{
  "n_layer": 16,
  "d_model": 192,
  "norm": "rmsnorm",
  "init_std_qkv": 0.0238,
  "init_std_up": 0.0238,
  "optimizer": "adamw",
  "lr_mult_qkv": 0.7,
  "beta1": 0.9,
  "grad_clip": 0.5,
  "schedule": "wsd"
}
MLP neurons of a small language model. Each row is named by its layer, matrix (gate and up: input weights) and neuron, and shows model dimensions 96-191. Each number is 128 + 32 x the weight over its row's rms, rounded and kept within 0 to 255. Numbers have three digits each. A neuron's up and down rows have the sign that makes its largest values positive.
Before each neuron's rows, "fires on" lists the tokens most often at its 100 highest values on Wikipedia text that the model never trained on. A number after a token or word is its count.

fires on: "." 93, " |" 5
L2.gate111:115058110120124065139144129136171114163084105072145175164181110166119080131150147185155088092122128123097136105166147120168148146163132133114080143181180103137139078163114150195170134120117154163156114037171095136129131155158117078124130121125152136165135111115128100191122146055124169094
L2.up111:109141151174190106187171107119137085146153126120164184087128174084116101088157114148215101157113074120096159123165114141128176120129146161126079125086179120067130096122138150134114119134135150133117065079132135140123071123077124118154188114137143131167123115111129155082125144190175141148

fires on: " and" 77, " or" 6, "," 4
L11.gate286:133149134203131161183098140115090088157142145147152112158192134126119134110153174147134151102088121118108074082116165097136157095113113148137066139117171127132122118128114104179179129126099134069091079089101073145162098089071153093079156168148056137112073150091196157123147092155121135149
L11.up286:151110113141144146143124194136097133154116127172139062150163190104092164144159105136146177130108079142131122118131135128094100085119156121121133140220130139114128128171111183126110119112134097093101104108120147116136164098141106140097080092195186193125155165120114129093187148154102090141

fires on: "-" 89
L10.gate382:088108133169128130156107112125151103157153126166156105089143162127104198068125100130136089169119105112120162102110129088226150124169091126143090113162117101080172128074113125110101116148099107141147102181150166136126114139092105099134084146181177124136138144136100131155139079117059077075
L10.up382:116216110120112107159131149133110104150104131106126083131149194081146139113077123171143115129105096104099137126149142104194120140086164167093142183148136054139149092126120151136108132078157167094182151143121135131182062161146108089071155151143130169140090142158121147106194087141080069083

fires on: "s" 81, " No" 5, " her" 4
L11.gate276:157149126201112138153174166190105088116187110089179075091200176115132085106125124174080094174166146147116133132103147133164104128162135165092106087201179150153142111118116195166125179176124158151082181114127155092135171138108130092178131123086132134136136079146108113165155137102166145106
L11.up276:107068108182106164125068188092091073122075122077113115094139117126125125139159149109151122149149083092097141152174202120151139164164147091165121118158135155108137115043150186115114143147145167156101129121135154104180169140123077109148152140129136057138112039159136128167181122138154129099

fires on: "y" 42, "e" 9, "so" 6, "ry" 5
L6.gate336:175138173146148156080149103159097102112158173106096163158117086043162133082126157133127118102139128130099145114146187113109110123100042164194141117077163095104143183142107175177123133121132137175142101188144072130125153161156154121127184094152154093092141134115122130149094078081146112119
L6.up336:130155137173144187178086125085099147079150166157094130155113136071138128160114132112176158137111172091177172152121180161133087148142131139097138170150124157164113178133073135159136105115157122057164136175163127146120163166136135166132143147085147143150071141108108154108102144130142106185

fires on: "\"" 33, " |" 25, " while" 22, ";" 10, "”" 4
L9.gate353:083182112177153167082151074123151146140129126137133173158109107125180086107058161174081142114193130116101151145150156175122118065146129151172109153148200121131155152108116094135110094106040114052159091093146144095132097125118075161102124113123054151087161109140135141088128108139079097107
L9.up353:143150139083044119132154166118081143177089126118143069120134117129113120167122131136121171133102160163168108139190108137097041081119092183145098144139097174110167149089142164128144170155147167152201148143122149107171162124124140098143168189202100115184116122128105145112141124170144130103

fires on: " and" 40, " or" 35, " [" 9, "til" 4, "/" 4
L9.gate363:129091058107111157136227119058099071113114122156176071156088131143107165145119146128150120110068000174117119106106128127159100127118208126111106132171103136137136097112114145105139119086126104081131146144122140143131136184152145061148119130185113156064114141148141174076099103164097132115
L9.up363:099135151135158108158110143160071095134096078129115142153175113129107152094103114146089157112107055064081124135132177159134103069124149113175162137162149120152152132109125125164154115129166142140082152127161126142092093136131182149085139160170129153111136154091145160144085093132100076164

fires on: " do" 13, " into" 9, " did" 9, " does" 7, " played" 6, " spent" 6
L12.gate373:152118120147134108086146116121138175105118189168078154142186121103098128162144098171182151151073118091098125126116125125198165179114117153089121130165138161141079183112118172120136172039162152166087087149138145134146156121064114115146162097187077088120094132139181113138135174169159139106
L12.up373:181158115146160163070125178103111168155103145155155109120097123091196195118120222118125105132117147068148148126113089131156179133132115117169102162126160230143047167164098165123104067143182162106176138190111083141151111097155139178126103153147159115088110130125148156125134160095089127172

fires on: "os" 26, "r" 18, "un" 9, "re" 5, "er" 5
L5.gate242:098120100131091127106126134114110138119148085133149143115096042113078131123109147139168127129122110111211123152114134076138139058109120134101103055125156165153095153118185138139137117064156171166137089141059116186145135098137164101156202135109162110117155100166060186135075162148089114115
L5.up242:172110143107117094156151090108121075172169152146168114173103097143102184108112121180133126145154086112116148154138158119182144120113158108143108142155087109123135171144157107154135137117136134108150087091129109128184119087078096077162169120119160169132171118071121100111139085121133153169

fires on: "er" 26, "r" 23, "man" 17, "rs" 8, "ers" 7, "ets" 5
L4.gate289:107123136153133211056111182128112128123132100158093135162187101105107183117103151177131163149079133060118120130164110099113138108108155225129129139049102157122130113095149137138091142087119123135163121095120112181110119113166192092129132121143140153151112094161140179112098088153135151125
L4.up289:122183163132102171125119087105114097183134134126154125132109165166165127110110151164155096085128125072115084125138114118154150097107055136078152107113213140158153139159166110162178135120134168123174103093119118106163129164074087139146140163052108130121165088121111149148066106100158147060

fires on: "e" 17, " end" 14, "ion" 9, "ent" 7, " age" 6, "on" 4
L6.gate167:172148179158086084152125098174164088128067125093137063155153089067087109152176177131122142112139102126164159121143185161126186152117105122090141124091143134093101118159090063145182109112087128072168147113051157095147186133102143135103109149149099103126121148087153120103124113070125081135
L6.up167:122164127083180125069139199085140124113133170100142089148140118139116118154158153138135126133154133153132189167148106142127193192131064137095125125108123150147171107170127098157172155117145126113172102109102121110158117140105138102106095118101103106146095041125104159178126141088188137146

fires on: "in" 18, "ed" 15, "se" 8, "en" 6, "d" 6, "am" 5
L3.gate400:163128149102149085145139141169125147132153218083135158143136084082106179145092182160097158110128164097138093082105144122122141110146124107121147145184094145168082147080180138060114153067110109169146118118080116141146111135147116065073126147110165157130186077175111137140141166107100095145
L3.up400:102121146141139146172115158153110094097106138156116101122148102081114099099113111111074113173128080145148155144074060130142186146142130136155090118123194087185148103134130148140195108128115157192134142108185115116158118101077136134112058116167181157215164185159122096109054156124168131143

fires on: " South" 15, "f" 14, " Ca" 10, " North" 10, "ge" 6, " West" 4
L5.gate264:075145109085247124120086099131155121058156149187128135154150128140167115103150125109118092109160106138123124106148124165138118161099153117131134137134119157158110117157123086179175125125087059127191103133119148129166174126176150116028124146140146148119105150090111140115130128111120111158
L5.up264:141087085166161146143144062138160080125088168118168126142127065151128127143132085077043145138115117198133113157168148127074007111134137172149113104132125086162120130130146097096083139126131131154135180126079147082106119081175101093141126180060196122084166118086150136104143069105091073137

fires on: " |" 52, "|" 10, ";" 7
L9.gate399:090175141120150163139126128052091088152114095095074106138147113134108107139093190181131125132101138088188084163152157109100148142086132104152117178122130102131146169154110141137079150150116161102185092117110128144108138189085151124053138139188124104177113091138109164090111090109105113043
L9.up399:131154126091097146180126175110077148135139117080046101130113097107058094175113171147137098115070134133153177097138132116139139126090157148120121197120097129138110122174081145109138085138117150094175148107091097186131133118144160157067112139202122100173186146095150168093129104118080125135

fires on: "d" 31, "k" 19, "b" 8, "im" 6, "n" 6
L5.gate422:106160071113145130112171143083169124110113121148117136119099056092121138089085139125130058105155076115128116130164092106096147098114160121097157059109131124163082074135126157167089159102136169124085140086189112166096099087142108113085131110087089066137143066094122104148080086089162080155
L5.up422:146183140094133121141126134105097152092109126107156075198168150091103090129103142119073184155111158181135137113101117206171125197150129106171109161161094098154139110134137139122152126120183131137186113113105140134178149172126088100184149151143113161197157110124127074074109115137088141155

fires on: "g" 31, "h" 13, "T" 8, "G" 5, "du" 4
L11.gate61:088174102195142173111191084129136102121140175204232134108097155148128111119127116119140052147111110076191141154129103156123087158168140133134131077095115070160093199116120114147107130101112150068126094109165122094128131074185152106087110085129085059098066119108119141130126120174122133138
L11.up61:073137132126113184139165108141177132131137149150198104123124194114119108106131122125097094182147121135182132182183141119104102174133098141088147092090108105156131194139121137105142056091149165158147124173104148096099097150086166173092128110105121071143095104143119142117115148106141157126

fires on: "-" 38, "/" 32, "\n\n" 24
L11.gate83:116146123137111161123164151116114114174117096102157146120116107120114159144101087169106159065155103174146139129160104130174090060080111126167074191167155164140100182120123165135135199169127094101111089069120147018168110137187168151049038161167109070091137136131122146096135101135103149058
L11.up83:124104146172143068092038114120099105136096110069151144119128139117113121131141114154108117130148122105133097144154204132141161102189144129126146129143065165126159145097132154139148148155126121089107118087143114121157093179151125122114113096161187138080134076113127197154127096125142140201

fires on: "." 55, " \"" 20, " ." 13
L12.gate241:152104086134176106225188125117091118185157134166121175109111172120071104082145142143136140081055114129083150103076156115133123214093069139126074123146116086179153196150186152121156153127125124146131160142078196086152143081124112139083111141164077106130126154107144133165156154124072160122
L12.up241:135159160145148083167084160185136116178094129138148101148106211129132127099172093175111135097141127171117147133152185150098046179166116187170092161151132146194162131152137154145181139081147130122149139089110178143119153144109129137108143143165124110163124098120123157124114149226065133103

fires on: "s" 19, "a" 11, "p" 7, "t" 5, "}" 4, "m" 4
L9.gate114:150123092099123119147134155087121098180117131051131102097197116163045084130072078125126103127061099160172156153125184147125107092118094188064106111171124122143163146119168114157133142170114094136058120124122080120132136144114094101173156154123109098109203142103101185170037133143123109112
L9.up114:100207108176112093139187142140137087153152150090168147143141083145152100108087097138083110098102233119135180102154157134127096123121098141186125082103095129147185122136116037198149160149149069142129156157100130104094123077164115144095096127120092113147121120094115153114122122130147178078

fires on: "'" 100
L6.gate469:111150100133158176109057097139171144107132162162110103166168120137133190170104110125117166101079129111123163170175142115085123184132141112149107076125145165120128157132116097156109154130110104074094138152146041180160110107084228141056085156075095124119131137165156168119073162182157105102
L6.up469:118162101145160169140117166127170082137133099106101088145036145157154160151082130118082107097101083129097192183138144094149153157125166140091095117202087134111094136175108080130106182100134100120088118095123134140136121175122178121083117158136131143170090146078136140075133145110087110148

fires on: "-" 74, " i" 4, " pre" 4
L12.gate188:147147087131129103150108114134104060136120116160163126099139130187108137109109142097126089140147068094123141046105051068188142167125154096146114083100098148141138167179142191056148096146101155066093128200151165152117106125098132084160157128133109151132133156126149104147151075156101113128
L12.up188:104155068186156155052099160127119096151085139106117060143091178144101213149115103073137123118113138086142166126146049186155100064050134150209144155177088109127098080120162146132125120118100155142146117078134108144094176117132129071115149144162114158155164114135159187168074086171109083093

fires on: " (" 36, " |" 23, " For" 8, " No" 4, "." 4, " My" 4
L12.gate338:147142152105145137187168106063110113131202141117175105167166108221090083160110083139130102138118118180147198094114102093159139170126111077121082130146164135148143160193095205146127171129121136088144149162119115155134153145092104127118087142093092111119149107120101194106174142112145115119
L12.up338:147121101200142131118125124137097109147159065094171104145158132190068102086188141133135108105078089059113166138080128144128147107199113075128128080170202146042092117157140154160110174134153134104133108192124169220172147116138127120134130107064100136132148117119081095114112137134166119131

fires on: " to" 26, "e" 7, "el" 6, "t" 5, "on" 5, "or" 5
L3.gate118:195109128194153126131164107131097159171133143117120129138121057146118081128085146160204203195125137148137134173119168168114099201097118150125111140111131175128073105091145085140220137105108133070155167099121104131142136157112161123133092103121089106139179094120114080085114115123089158171
L3.up118:155135119087165163119060156101180135112091152120104088064119050156132130105194116131139143130191107155187124113098122170180173147146128084147157119091144177130173118121141144177110118083128117126116100126110089204089113133165149131205168129097097187136071116114148089084141082097158107126

fires on: "," 38, "." 18, " un" 13
L10.gate119:101162099179100134184176170102159121131103175146059096154137140167120125120148157119106160134098119123122101139183116215104110129133127148107140138128190163134133204182119092153117132152086086143115104116122145156122167109087157072092114157162121125095107151063111129121129122091122169092
L10.up119:116191144069131106130208080149112107149186129167113153113122161127133062166156132167092102142156109128140071098099145089099128167047142150135084102137145092131145121173088165172154146113180091188073151091122144065107075127088104128076151163161196150119148153175155129117100130151095110111

fires on: " |" 24, "|" 11, " The" 6, ";" 6, "s" 4, " backing" 4
L12.gate83:129143139155116122183135083130107105207130096120160123082192165118091091161147119156124122086104128136111156132120122114176120130141089123105129133192120118139139162126137108209181163120083131102091136127118120109089142118088098078156095068180157081122195165136092097182146137149153138083
L12.up83:194122136161109112144114115137138138115123119036179131087153133111137093134098159089139075119130133186144096130107118136138087131170116113121076090173064120147151076119159148172182110175166165172113084142138091092166125126080110138150114109133225089083128135119103206163156053142157104120

fires on: ":" 40, "," 14, "S" 7, " ." 6, "." 6, " t" 4
L12.gate498:182126120163127102154216123121142136137131099122192127115099190148147113155175172118113118147111162140087115153146145174084132141109141107151177105122173143088171154136119139104152198148157114180108173151104101145157156056136128119136176095127156135203128118092083136109145119171148135086
L12.up498:178158101092090062129136131114121160124174091115083123090137155139152122142120121139095170093153143167119138146076151130109145152123073102066141187112130111176150090163125150112218183191130138176175151103107054084107121149097077073139078147113123104145148113123190111111159116152126173097

fires on: "l" 42, "o" 11, "ary" 6, "z" 6, "c" 6, "t" 5
L4.gate201:164066110160119130070151175129112120133151108195089134109082074106142143073029183119082170124105118097115148118110173158131118065133166142120093135172165138139157195167123128106186096118116159103113153107140099135134107093118154108121135096060149116158135073112141133104084124160167147112
L4.up201:192077117086125110163092187093122130103128103120046148117147071101163087121164153116109139145164103099125117174116149127110169066066110108137176104147160149128140141147131128126133155176134149163137116128120097137116154104118114127182121143138142171154127098076138124099111130082164078135

fires on: " South" 21, " North" 15, "r" 10, " Northern" 6, " of" 6, "uth" 5
L3.gate57:082158183134128163120094146127196145124148187093107158144131141101099138079136144063073114118142095075121153146224085120102176191152097125100097121114116150124154097076131152121085150112136131143183129106137141129131106146176183106129139078140138140146146142135135120135160112157132146136
L3.up57:134155137133096114155107091133149106116155192161091064131115104149124126063154182156089207161059119152114142063131161114108046122120128149119070156087116147159171137172126124133095093118159140173140105134057124117161114097139120078067123099084126078123120110152146132107116096108142152085

fires on: " to" 40, " |" 17, ";" 11, " by" 8, "%" 5, " on" 4
L12.gate397:058091163181153101116138113122185151181098154147144141111143163110139132124106121138136185155181179133124133144100053137149200116127102111090096163117157167120130126107115148118166085164094137127196111120074172135121104150116128091063131185144104152114127187075154106114109070150099174116
L12.up397:147184172144143129159129126128075143155178143156106131150124173122132197105131121089158088123087141136129147179138073115133110135177082116116100120148041115131183122098097113079097134155127159123131142078154166173104127179164063084140195152190039121132182181130134123176166082144122096131

fires on: "an" 85, "n" 6, "or" 5
L3.gate177:111135134092062126147148125132153134078143151161094119150090130110136085091143119114127174183150113064146136117145133135184131124103118139140152121119132089091031091172152143112154213124143119084112086088217104153110090135145126110133143113139085161146141182114192147149056094128131120169
L3.up177:130132119097132093151090099082124211111152112129122125176141126103110128133071161155129126205131203125140112137097147115155041159060149101082128128197128140127073096132143171079104142131172121147131052104161146116055155163102107099136111037091149146138150115112169132166072117090155123113

fires on: " left" 22, " back" 14, " return" 10, " right" 8, " Right" 4, " guard" 4
L4.gate18:082107195164091169131073142135144119150154110101112136136121128126096145132081162163120093065153122094093204101159150088146089169102113121121137103137131139211150110166142134074186163169116090186133128112158174126152098142191086158127134110102131160121159121132140131150122086138147173162
L4.up18:150128123128108056149142132083142070121104173150188088149147111134096178117138079129181136150080195099129179111154143112128128124122125119184096112123139096141086160177144081135115123132071171106110142156093116136139153157120098121165125108089126179133255115121129116119099093118173146132

fires on: "V" 28, "ff" 12, " rel" 5, "jo" 4, "mp" 4
L10.gate193:117149090153118199121147157196085184129146156122124075119093147189122122144146108179174083150159164126149155116135125146141058113122102210190061133064147131160178146146118121092120192127117093133179167155083112090155110106104142125120079159111161111127154154169165171117191112160135160121
L10.up193:147145099069100199071107111142126157177148070154159103175102112182134124130139106145144148064131111138076095113126090148092086150159164108138133087132165138180121149142133154131137116081159114126098120133029134113126100138136168129089120149106178175107075158150166166159153129076133152142

fires on: "-" 100
L4.gate96:118156107168142139110125110122140087108135126118103134126088114144133162134144120169086132049169109127147173127150175193123149067117168161141129144159113174107111166139117141127076174133062122147173157094132072126178078132166069132104097126138074163220181112125123149090101155106132113095
L4.up96:122116157157129133147132118141130116134132147156157112156109107117155182166103124094115103147134073127142158102158148146172176053215158110148170143153097161085112115134108173082152150129166155125147173095112154139128096159126114127119113088092094153164106150093102102114153117099125110184

fires on: "y" 96
L2.gate293:085146110131123175063097142146111114096166086126130134099090100119093142090093178124146144109096177108079152167196096131140176148075156184135130160105198138098095200194094122141125117127159091125183054113061120114160122119156124117151111104179132077139080078127140134113143088165134115161
L2.up293:129158156157174170111131138123076107116159139141101123142117121126119131140128198120107195155151187103102145150093125103096155100067103144097165140075127132108081157123136183155138118158153122101119122147125056196124127160046105148188148114093156107089080125103123142114109109041108089170

fires on: " C" 26, "V" 25, "sc" 4
L9.gate255:112088123229125138136093039162035110127108146109167127102098115135126062079117158140114143123144141098121118083174184136164042107160128133141146094073120103143139125126043146100130160130129118183112157098161141108151100143106111136176158158165170076121107105132168108115077162116104170189
L9.up255:126053112115106103140109066117166154143097096162100166136067089162211119191107124113099124095149143124129087074116101083132166210108091092176168169162098119184118156160141150149098144120142138084131112132170071107087115108096181124095157136098173173091092097126135117124107121116124154211

fires on: "-" 28, " de" 13, " pro" 11, " al" 7, " Des" 5
L11.gate167:156094123175127111097079175117051133126149171159094163141123138135074113086169126177104107132143107130166147116102104101178167120097170160140117149141088118143190113122101110046197134128101139090139149128116185120111082139102130110179147088160085091102128094096109154117218144137142090087
L11.up167:071114075144102148099135173120126164147066105092096112144071104106135116153105156100181131163144111072189171106124108139200148093133134082097162086139136080121061112110177116112154109181085143073161164155111145080147079148163125159083100079112100163108112145078092161107112124160155084097

fires on: "-" 98
L11.gate386:116156078178132134129097074096082072130137111065138101171103096124134182116094163133152128085084161148185150115140153105153087048043142102152129109150172172171113159075111166173131103124165107158159088111153123130159099080099127094086136119131139130157085088085093174123097061147089061131
L11.up386:184133160128121116114134126116074105228092118124098119095192135150107103153102104163048125152149095080118121090113094154189113139127140104138100107153075136098135171074156108102165097157107146074098153186125125129154134145089109100153106145132165143120161096166183140062134134148075136153

fires on: "," 84, " and" 16
L10.gate184:092117096168128141136187123044095118151130153127131121107194091109129100099052095129111163093122067180138116081111104104130099150125050139114118183181186160161105117103121142062095123110146114086160145066101110114186132088170127121138159140150096117085162100127172127094180115202122138144
L10.up184:130133104095099123140155151109136142085162109139165111148164161100128157082136096176133156123056143080090165131109144152196133101160188165075103104161116140117169129135090143083136163119134146079160193138111157111128123174157168089096040093151130138136141134106074180167138140134164112097

fires on: " where" 41, "yr" 10, "When" 8, " When" 7, "ane" 4
L2.gate118:122121142133183091134114145114092144124157135147107139123104131076158116103132092149153161180147178116129112121148103114156190109109194130151075168127098165139145146132160072155117162159066073136115118177080102184116058125133114131086146120152102120128101169137170131108149107156126139111
L2.up118:110186154139152130132165166128222131134121115093105128147170111112142159066163165107089192168132108134086115166104093124135122141114116130086091161139090141126151157114145177116113140180100048149111105118186144131111109161114044144157117158148157112145163120119139106176096090177098164133

fires on: "n" 74, "ly" 16, " to" 6
L3.gate111:128074161149120040129154130070085073151128144200146155109177083075157101101112138101148106141076169044114154138134155146170126129099092082079133153149137143085128128156127153105123121145162138098161168099189059131176102096111162118151067110134117146100212113114168103138079115121178123113
L3.up111:112122058113093143144136183148147166094089139163150137163131128033152102130066133144155165102147156117129130177123106123134152118140080123095108103154143170127156116138139134148157103142155176110147095113124126136134160157113117098116167097177124204186098126126110118100144174098170144122

fires on: "p" 57, "Man" 9, "t" 4, "s" 4
L4.gate297:157110080128128085115137086154138021138152165107201124140186092122105149142129096169083157120096114152144123186144155139111104103120147130098118148093119146192143112122133136125134150156122163127194103088092063087136169036124133072102141143087172161172195122158123152141139143124139168108
L4.up297:147102138201118085176135084132176108150083186047124143163134078154096131135147147144152168138059146059097095131144151116152107117098120112161119133102105126185153107116153098166126142132131163172124144119103125139196106108156111144041122071068120145112141106108087167071095110202151106167

fires on: "." 22, "S" 16, "m" 16, "C" 11, "A" 6, " Jr" 4
L6.gate422:170133142176074057132219147127166118151186113131176090042150193086143108092153124158123116109126107164018109111132116140127119119110150134127104160160100097124101165084075095121130124128109114146141163114088128043162115099141121108118069142097132126147176191096147121114135163098125166107
L6.up422:148145071176105114061143160109116186192097096083159134074101129066136090156095096107115097095094130129111118060159110174151154104095065134079111108104160115168129079123100121160126151138191133175176155089102175042143096114117133076123121175114136109190156131111155126165139157128147135118

fires on: "'" 90, "’" 5
L4.gate130:141089099180095161206067193143163104121082153129085111124066137091116140146073094108146136136103089032137121171102135120147160125139157145112137092158114142084069146170130172129150100141137120092123140098129110112176127135121172130118145074108077151131206150149147097049130131140123114123
L4.up130:101140070129170130093108188149183176115078098115092105120141095134154186174100128078125127090122135108122157121132175142203116152182162078137157164175116117099139147194139150103109102125121154113156134086088184131072081145085185106084188117123144203120113217115178124085107121082127129140

fires on: "ed" 30, "ow" 7, "ler" 6, "d" 5, "ly" 5
L3.gate122:171109127231139109188107129124121070093124159176105105127143076197141105099120140143101160109030131060160126208165083141167087141157144125162116106095129152135125113102115074050144100081164121164120136124165065114187149147126142116138149107125131111136111139189174112147116113100150133130
L3.up122:143115079145106129163071157180145099120169156119141150157081141149149140171137161111040085126146145154131129130129117145124165151070181160146167151165118124132115091106106077153106157140145130095156136126205091088145140129100094142149161128125134088174108143151127134086126180144115139067

fires on: "'" 17, "ci" 10, "isa" 7, "hi" 6, "+" 6, "′" 6
L6.gate360:118150141126137171136122081148124114135156135089123161124128144150128150130102105130122109159109131147160071133086136146089097147141113123156068167149102141173146121137154105149105168122094094165092121046075054201160151140092108149121091121131136148176126104143115149146096132145169135088
L6.up360:167141095149154162087097188124145063109092120106094122194191112146101137088073141122132087145052100121151128114097134118106146086180152133128097140143098147140194118102133100180110149148104061151131118082178097146168095140092131133077086119140115141167122134159144124173127164151128095123

fires on: "." 28, "," 14, " ." 9, " inf" 7, " mer" 5, " novel" 5
L12.gate177:118130103138092081126147126095118128083180091130148091127132180098127078092139140151177122178121084169162154059089165097112119142132118146162153173086158116109143111151116117118123147088119152136121080155084084145171150163097116117075150112142142151136108206080161177130127138170108076120
L12.up177:119169121120123029126080136158106116115103149117094156115116162173158101124157090123154150112080202127102094113109162171095147109139153094115158176090212110115159117113118090101134136140103076212068112088093118196119162115144126144123142127168111118088116089117132115103067156111154121141

fires on: " and" 51, "," 31, " or" 14, "-" 4
L10.gate7:148110115100153138162183155152156068127131196122080145100151170111089139123131139119115106127115173160115092101108117141130102077100126169144076098136156079130131159189110137204136154156088109152068127096128117117152107109155142119126138164116056127052160161096134144123083110115125116149
L10.up7:122146140140124231170060177074094146112126141140150105196121110129071170079145078152125095163064155124091191150129134114144102171063116111126132114126139142120106104129076131074129134159169119136120183098075170126142171131159143148102141113181141127187202183108193130133179090102058101137

fires on: "d" 20, " called" 17, "ed" 12, "man" 8, "w" 6
L3.gate353:074132150177090112151069127137091103120058129144139140079113175171172113109122077149168134112130147088094133130145094136118115161108137136121158068119099120187123143033076088111142119112173149124116128141117150103180188162162103127091136111126141154162113149147148126074055099117119144110
L3.up353:123105100112108133209153133169147131147127142155163126161085181099118161014055117165139107099177096094191083147154099140126147121116158142083171133066165094162098162146155101116147132109136140199146142123085104120097146144145074120154114117138145110186086090129178095085130143152160137098

fires on: "'" 47, "ti" 12, "nu" 7, "cut" 7, "gu" 6
L10.gate254:125129069124109165121125108109128135094190170121147083159077143097046121112185116109151081122114179159102121164153097163168126047127154145140076130127116142137071107090084148110106105132085106056130105084124102189141142146089195116078068154128095117096109136108142144193085062127154135125
L10.up254:140134145121116142177156132152115134110115124146187121151086130126090200101079118112059107159088125086124116138152117136169131141116107127124092131173137132172084090132171094155090123151150099088084166112133155096144151140174067041128119138078092144156131089127129085137157117139141134181

fires on: " and" 37, "," 16, "'" 7, ")" 4
L11.gate403:096117088115127130101132146104102099130108157109136117115159068083109145131090107094094080091098050106078151119137070120189084186094132130060111197137181116146065108145125138056063198154139094084168188129169107083146122083221153125115111150116102153103138159148167144060157133115136132094
L11.up403:126136127161139153150163159134172161072114203147130066151183103121115147113128105176153158113110141125146154128084138084185059098065109158138105106128145093079146124147120124106088124137111174156134151093157121114082132049084180078115110124182157145081134126080154142148106166170140120104

fires on: " e" 11, " best" 9, " young" 9, " batt" 7, " s" 7, " man" 7
L9.gate218:122145066109136122135129138115116120155113126132141068150052140160130068124156079133132088143181132105093094141149101093116122119151162129130122162069113104175114139142113109136118142162133129147081164139156188078184082122120158152108137159125112161154182135091051129146155131134137142075
L9.up218:132096177182153104184090107132072131080127143057152104105114135193123069101163143137140147140130099166125208116116159095109121254092142133191143089103094130180120119170167102124170094075062144156104098132118109105110175121179117099173099164125055115120113114133094162099112131116185152139

fires on: "'" 95, " to" 4
L3.gate258:175125125215107102116106154150199142129140125169133138106103139114141159112125114097144156135102117121033146084184165161159108142122091069123107097135149173083066154133137150113101168077115101105170113103171102113142078137114205207074172053105111141154138150117116099078085108090073148173
L3.up258:080116159157152170187128141135143142186081124135096103115073144127157201078082139163120133150117090155053116150151119165162153119086191159075119100167123197083114115169132184120160170128110073136098162072130098198110130113076118149115140124141082197157098081119102174088142126096078144125

fires on: "-" 31, " with" 15, " and" 14, " as" 6, " than" 5
L10.gate385:098181112129131136102129095136062143197102123147150091117140134086114121094139160159119094123112066100121145140143061064164131090137128121094122097163098127141146138120074071117122078134135152118125161191144175055165101132114151128104081119176156143131178128162099121210142080133090083051
L10.up385:108107092129137152112127167130090120117111133154164099131187112111105148115124137152171121153096134111137120119098094164074074090106116094129153100132133145055125106148067140098183140097146106161125131168151123164163060107130096082171121139098106132076099116098108116100114131161114117087

fires on: " ." 49, " |" 10, "," 7, "." 6, " $" 4
L9.gate48:120142146198125046181158151133154137154144149152140132144157125145114105087123138159115195124100089160082136109115098146155058128152149173117066160116179059102189159109135108120124134101084124158104109101145158145112155111170102150088168146128127137130113103036140229148182127138133123134
L9.up48:154132136143111096132133144119118155142114107161159169137109167108151068065121191152184166099115189116100079112093145110118136099092152132078112151090212060082149147161154158100200147094114055119158090105146131118150141157084143106151160147152148102122063139105169111114109103190088158166

fires on: "a" 16, " time" 10, "t" 9, "o" 7, "u" 6, "ie" 5
L3.gate7:068114147142084123097134163122127079159100131099100091074109122148080128098101179080129148182108106058127115120152109169132172134139114152111145141184131143121173176102139125102111061112105061120150123112162156154080135121137156134088109133071096115167143114073142136061122119147094114106
L3.up7:132122171099208162116099197123117187134146097070113148115138110164144074103116092081192126176181177098077107141079135080075150111127110179114148123115143185153151129117172070109161101132159099121149089094121129133166065100076163122216094131131127177148140167115114106078134087149122124167

fires on: " left" 23, " second" 11, " right" 8, " top" 8, " home" 5, " Away" 5
L5.gate68:089122158094115070103112161148127087141121098114146159102137071109102164119070135164107078127088158109103162044182210119128126147111172112108124089169111190150132097084069100147111190117109162098164113149167169159198094116117088139188150136119131159134136081112123148154152118119119121116
L5.up68:149169100059153155187129168116133113102126118138090094167102160180118086106066120141196103117151125094087127164137101129131162088115142091103107095160173136197094099167146077133155183133168135159169102145113158165143154190161109130151138135196148147155144104132126088163063111144168128084

fires on: "C" 34, "ton" 21, " C" 8, " c" 8, "bon" 4, " v" 4
L6.gate346:095078063177162178093146086115133106164118120049124133101157094083087057120113088135192151156148122150147076103123091127137120165124176137101170169091162068121100098135122110113102096165118123139149216200113123145132127167135111183083163109129197140111120109119174176133102140098121109177
L6.up346:147078116170089067067164098137086101155088148149147143137140174093135133170088133118124139112167118165134138125098094135150149152136119056128116160097057065133144093115124094152156127135119120142117156106119142126099109152103129079131199127203141128145084105070181153094089115098123128117